MLP neurons of a small language model. Each row is named by its layer, matrix (up: input weights) and neuron, and shows model dimensions 0-255. Each number is 128 + 32 x the weight over its row's rms, rounded and kept within 0 to 255. Numbers have three digits each.
After each neuron's rows, "fires on" lists the tokens most often at its 100 highest values on Wikipedia text that the model never trained on. A number after a token or word is its count.

L6.up321:132054132111164194105128090167127148093108126108173093109155175148162108135171115109174148084128141159152106110164105151072130160165054155184101123134188099168190046124090120124104178115053113164134136099121132157164120071183152072163118091161103144103117175133069120131163214141095140123129093125128121122090179127142133148170179120134126147110120128167121110092092153098105124115163136114103096154144101119154176151164158123110131098083120099166090117127134090051158092152125163087188134108102151148117130079086096088132144156135171118108163142093083103094114141099189115103158049152131187105057119168105128174208106154140136141125130128183096112160094119109091106125121109140132152083094165053119195092156129097098125154170123142119106154109100091145099151178160132
fires on: " |" 29, "ed" 10, "ev" 6, " Votes" 5

L4.up65:151092118151083089141118150111092155110164116164119117173105120132202096133160128124116048119117096158098157152090118142101156135167154144142113088083115115226164060117083115115147150090153201125183124163142123145123090134150141134140141131139146170147081185147121121174163155124196180094089164088051119112117161156160113135085095131137106145125188122149173136127099162113142143164148119182102137127107127130148127126160070128121176096109105146095100092119105129170143156155134090149128148117117161159092144206153088127130103108134109141180113128106085067114189090122208115097139127107146147108123157103106137160173102119063091150188138106147145117111085137114099137154119061171130072094191088093063212127118154105126140156122104056112129092129106043129165175157070116
fires on: " were" 40, " was" 10, "en" 6, " placed" 5

L5.up67:124136135140124124144090104082209198122107148130117120157123123102156135164149158041151102217116145100090133192139163087121094136096127144109147124122125124103143090137112081169186168151122175116099181171137125133115113049174145126111125076109108124078156156109153075140134101097117099124022158089124160136095096130121118171117115154124075118082132171079063134126175172112132059097162055161128146113100168169138107081156136090101124161138109140131162104203154172158075075083183177089106147151160160124150151158122164082090072126079094123110128169102108103106140142084113190120095095142133156137146168174080132123180092119138161135192168135151135154148105124082127142122141120145121147177166135161177132126119142128085127205120115119130128145149128088105171118135171093
fires on: " was" 36, " re" 8, "O" 7, "\n" 7, "w" 4, "\"" 4

L8.up254:158141117087158143102091081131198174140138135092144148112179079166168145125191156123158088151107189156168092112139085152175136135149137050178082146129155128209172092166102137127106133090150142179078096097073108200134063129128114046096132197067187126129091066108097109114133137125111140126125157116157088094186099091148172160113120135117116136093094188137124088107103073109137182039140111155147097083131118137082144145123164174153133130125145130083145116153149113150138148147114145072175107157153142101127128169109083147127107133067133107169119150138110122119139109134092111088081146156075140137184145163120148071157104116136113125085097120126192184094108118129225103159119146135118105129065160144156131128085071159126147117134140131074139115130121177118124175142132095
fires on: " for" 44, " For" 7, "pped" 6, " to" 4, " did" 4

L4.up414:151143164091150134170169157173076136148154103162142115161133136077149106103160092072127076135105094139076108157130057176128190161144133032130085086140075181132122100104122051048111089141165168148151125143110089135136094085116212075117095161114141109082072100139114129114088099121122139102164113140130097118190104115161126134172105137114099112097065100130165190130172168140160126126166166076165066133187108102156166140115116097138095152157135175141107140119115158115130159132154139142075134121159140166120170147171145091163234136113132134138104153129146105085109131165127116107118123117169142085127145187191154105140112123147097144118139162150194160178121152152115178140106194195086147116121104093139172122167120138171123117131092114068174127140107179095103125101102137
fires on: " not" 55, " to" 7, " just" 5, "5" 4

L3.up239:131113082115157138165067139118151121145133168165156128124133098215180145111163167112094115125104187080176061090104079115142085108092171063158155104095130145163122042121116129131135160094156148119160134136191130075122111067131122170162124132118178130082166154116104109113133171132140160106111136166067122143076118136171073190174114153113145153125163100175134122113158102132149090156137119150081083111130116187139136135147146152190131117137145161116136125212157171157084140100172129125079139070123180176146164140095070137140072106111108128151145107130151076105184160084151145111118062156129177076154104080075123142180124105142091078151105115150200153135143083170133159184093129160161129129084123141150135111087153080114146113134109116134074067179100105132158145109177098
fires on: "\"" 97

L8.up31:121063145157202107154129149162139189080155135139175148079157196095141124140139140079113130142130150139183132128141060107117133148146103136156139083134140129249130120231137136162099166118106130085164144069122083134070151082207169093135117138105155102049129148133149136106156126119138156109111130129090095118143138139148085154137112111175103089147153093124192110141136106095102069089128095143134171204136124115115110125170160115198122148144113149145117071117139151067118121110111172101134142058142137168159100150189129082113125123070131110091170138074104112101138126111162154069148157124162172097119102160130079180184127118154177082147114148150134113123166130132103074190155112144131096104094181122098108128143093160138054127163088133118108166159146094099140114077126101
fires on: "ed" 23, " |" 13, "en" 11, " As" 10, " Un" 7, " un" 4

L6.up261:150160089124126146141110130168130142119149123119135158162105160137151139144073132074137065132137147152133146177099160118142075127110175073146081092086113060127074109179097100103099123078107065167182145093108144127147074136109078109123118091103107161133156074025099104093137150146099118193114111138055119160122186127123083149146127101131133116161067151169146145098103115123147155132151202149105138180145109154116124122149101167180080094124124114134101152125143191095106112151137199117173096140121140132077160176191156066122144110135132152151125180095137133089179137130178097194108120163119154095133076169101094090118104159095056109134108148108077125070123124104105166139122208170125168139154125140134145084136149048130126153121087071109127152112124183167138198141142108
fires on: "s," 24, " and" 11, "s" 9, " help" 8, "ing" 4, " Ref." 4

L2.up464:194089124152170107149111170157167173111107163141144077224137137136106103129163173108128154138155214125169127095143123138126083122074145054112128128050145049178134115155210078133102154098096171097121138100141057140151093140146201136056121118102169133139173120121145090123143168127111080121155110117108102082165099090183074132136113172114075086131160116096103077126125138128153156142120124128163152138122109177107163124081127137161137146178160171141110120125156131108114106134163150088120125126108066160128108187161150144147150169094186154150139158100119047109148140131155112150205120145103150096150125095151083076139133123082112161146109126126176166170156143070089066170134119159155120069125157138065118077170124053134124111133115167129160137122097130138138136115168109
fires on: " with" 39, " for" 10, " of" 8, " Bow" 5, " (0" 5, " (U" 5

L3.up69:159171110102109147107124152167156154132134104128097084112085199128132116121137124108180097115111126165112111118162187150187098146101147046145093174061119083165135017103102105117150115088149190116134111127165149188114115127123143148114130136150140123150150061133150116104155119171129094130112048156086109140110102137110104195181152100138114148127115169118131096087115153121117083109098091149105137137112173132189164117119175149104104098159142141124072162169191072085152158073174102094147105149097142136077133172093091128115163120133110137200162083119134093141151121123153201112161126127104150149207125117077068140164155149123135076168138177149126148144141114093069159085077191106140088112131103099108189150121122074088138120113082087084111103119060136096164087128138100
fires on: "p" 31, " P" 24, " p" 19, "-p" 7, " to" 5

L3.up23:137134096154134109169074126131131144108123109165139132145179083084175103088155132132112078148128191124108102150170136122131179143143131053151134126130188097109118071186112092100132135151078166115162168112112027108119125036103138124090125129092148116097106095065150114115193159107139179095037149160065146080170050134145135105155116100132122144143128176116065140084127168136184158137145119145068125166152142128168144097165160109163118135120113058120094099136150150161137095147111107140090147100149150154132183087142078146132128176086091116122162165149126090094146147151115134054122071124186152108147132137100106130126068093174126173134138066112165108156075128128103169093112100155147127091133116113203064071107134180134120146147097150165167135160101147145152110154085134
fires on: " it" 18, "\"" 16, " I" 11, "t" 9, "to" 7, "]" 6

L2.up147:143203117086082098151087133078087147141104159159150094142119083157157148161146145133140124197104141092107156160146081132145129077163159065154080071187168132106064074143064172141093141124113179071160122138160169142075087106157176135062120117114117144095118095101110128053164115074122162097086144110056167103108135149154096107150136102080120086101173129142144140137166159164143136124138123147162056130132140138220116128200134099100085168126108145109135139171127100204152116079138136119139171144100158162122136165115124126049085143060112128152122101138106105079150066147116150085120115171138210098107113111116101114168130118181179105142133104148159125147095169128127156113124084139177202143109082162125143099112150154085140140158110100138135122149090108125156097104139107
fires on: "\"" 82, "”" 12

L6.up543:140053120104136142097091067129111114119118168129165098100158144097201101149118174156167113117143164125080102147072085116130161107165178140121172152126125141186082098132123115167173137086108086197100108128075131108147108121149187098077091169101092138103129142078104084151138109072123156107145152168084143134160162015189089172117148154146175121125172175167153107136153150176158140179170119181136070110098132140132070092098095095141185176147096143115102113130130157107140171095130191104164133133195136084118192179202153090095112175165173070133114137167094121153153155092116135094124134140135152164150124112104131180101131178111122182065133125122093147135132136140113158129155110112131124142046139127109138144073090105102092127129166167115144146171155119092130107131125164
fires on: " per" 21, " this" 17, " each" 13, " the" 13, "In" 7, "This" 6

L8.up582:090096189123144141146137120147098075130159151122124131139053179123114116147144191135119116125166110157109145150121144150129156144096168001152095127148077136149149128124148106081147145103121153121131110148117136101157160117113122098146075187140125075109082136118056104068114100133135119172160114165126165115131115094119123136108166150083048142134124106104139141120172105102106157138129092131115114171055158121138135123183073180209161153061133100152160204074149170102136128084156170138126085200165134176166165142153108165155170076094139169107194140167094119116128174150136088114093196074146097127123166124113133145139112104174114101107156144117166223160175107108041156155144102128084105119131105152162104107150114078098138098127142112093112159165147133101127115150131176
fires on: " to" 38, " (G" 7, " not" 6, "4." 4

L6.up358:147143125164121161109119149138139129065153191101150127099124116189094155111158137128058056123177094118078085122103138137164122162095115059104118165081153137139093056194197110084118115108153137148186146119173120093147078096169131034127114089090109145169128095118176100158161145126126153170153085141136114174161126112128169124140092158144162112112111161198141120132099129167126148183141107148121120190152121176167112111122062112165088096102036125193154133098145180139166144126168178088142138078162152181136209107154073061109134126110174168154120123115088092122134115145134122109178101141119141100126146131140143123122089161155121158139138108181136157171124129092088125126135171114056107125161141087153127110125141129103133122169132025098094092128132159148126133163154170
fires on: " of" 38, " such" 13, "ing" 9, " in" 6, "s" 6, " |" 5

L8.up65:144110139135113179174124152166204197146140088171158083158147107084147137157118090121183093147136152147125098133164109182104191096149121154162148095188126109141120130139066056140120191099085117131188088145146073036111179118140171130109121189157088117099092124138159086078156094137117141163137110152106108173064139113139190104108113145118131100106094175190127093101108122144101091071100151143055109154123188095116125071144151138122138165130138049101095131115146114150109156105088125104132168137154100141122119091108104131170134097084103139167121094159152188099073136130167166076180153123124139169108111123102112078138131170109076101118081142120104167176146091105098150144111124117130155118109177115201145119102092158133068106137124129085133135211113133074108168111152088
fires on: " A" 15, " f" 12, "it" 12, "ed" 8, "and" 7, "ot" 6

L3.up669:128164157112119104130150134139137190153111098104119084083137115152170136135138173086146133133157159092063165136170130153116193103104114128146126120113086131088150116167062104164135144144083115161101162143098104096116126095150116124122133099126121165128148106136101065154159122092156122141120093163093118193101085122173122112111192146161078091171191143129152111123115126066175116081158110094153091085083159133117110177147144152141138147095121147137105091163136109122076125125106147131121093093223135066142137163131196051187108173111196085210147225130081107118092108092133108137096116180146109106185063085116201107098087113181137183165117108160183154135142079103161118134115123114112115127158196160184105065104151154121089147134134123080159158169132121130124130159112123
fires on: " r" 26, "-" 10, " ra" 6, " del" 5, " significant" 5, " re" 4

L3.up625:134129141120132157160137151086113144116108115173075138150148113099203125155143139078159126118107158133154115154110140173162127210143157131162107081142124174144105108196158155179105168115113159017183120121113144110104089082168180093136147154138167077121097081126133062086120115112111179142107171103105109073133151141135143094138103098150110121030155087162150110142130092120154186121111109116141126147183144081160137089180097075099111139085111078120163100122157137156188116166138185103166170196174137126081123112133115133155073081149122106176117082118153093129122166139094175103154138097108138145162144103092072111125137147106136118155044142155144150150174154097108145098102094118182157114137133083086142153149135092096127133131070117106118151174135111012133115138143073
fires on: "art" 28, "et" 9, " Paris" 8, "\"" 5, "ter" 4

L6.up267:135115113155111117142100115146189165147170150146116148166106122187143117187185146147142184152148111100084109154111111119140118119106133078140169084084107101175138120151148127102156170117116123142110115144122169132123089077120140147129122127127146141138120118154160096194154109164154089141098091161103073185089145060176098174176090157168142086121169162173111136097142145113135042101148129150109141055112089124168135076122108138196170147118093150136100111128136182111108105163203147109193076131191099091154168088147129087101118124108187127107174140152193181122143095159182152062158160099152176117165128121158122151152122152155046181090118099063139191107134087142130132174145111121088183183048152133057150095094111112112124111110119147102129126079159144118149122162157121
fires on: " the" 24, " as" 15, " per" 9, " ex" 7, " this" 6, " En" 6

L2.up624:186099139082156071128091102176166128166113114152148172145131105070153118210123105154081126154096141099133166106177097138151101119166117060160117102164051106134105138166153184087091128154132134060186119101104079161076169144111066108072107130109130109110119139093152117113116101124150095148107077132093119116163094144125144133124095136100123109120119136160075192116167105155156132146074124145137120129133101150143168133144148120211160129187114152097156191105135159120136169108141159130209103113180179198159107139142141150175130129098083127154078090053107160115096114160151125154181185086122139127189169121099125134157131172081133087105106153160152166089108059149095147080079109198117131139142109133080119144083162117162058131099167142127155107145144170090138088115113116
fires on: " most" 13, " many" 9, " people" 8, " Some" 8, " were" 7, " of" 7

L3.up74:163178131150103123139101150141078185109093116102145131092162131107138083100132145121191128187081167153127145097142091107143075141097129108131101144075138151175140094070131069115185151115118173100173130158077130083138145082202121122126140158129088147121108112131142092094125111133097132177125144109097155098089185104137008143156136164091137098099107182107151129150153103107130082115089091115120159107146155106162215062116093125092125037129136128103135140158114181119077140128200117094107205150133084150157158140124116096160149091110109136178144120166128075112131182098059137104109134092099099137197153120159085097141160124157180112132129129109102107108143151090141119109085156176121163119082059148151174152177141082035122141115088114104112140104108108126143162125157112
fires on: " P" 17, " is" 17, " was" 15, " in" 11, " p" 9, "s" 5

L6.up496:144130148163118104121080099107204099121121145136144142105120139120160130116192126186161101111156176122136086099110155105138172123164135069165086124114148133077174073154159120130130144122113162141157099144125175121110105128132108099088148187132140107092078091079104042124158160157090104193109109152154106087218129143133144135130141072087053133116115169102127123124138153109065154149131127118129146120163185102133131112095146187187121146067130115087138104170164140077084141103107179084174131120133154160095146131190108142147135126158115140119121205146174169151153132123112113085122118152110164179152141162084122100143110120153145139108153126104185138101097085078149139093099221228087085137086116191125140092114128204156084184149103130091086137133136140056139121117142081
fires on: " to" 62, " not" 6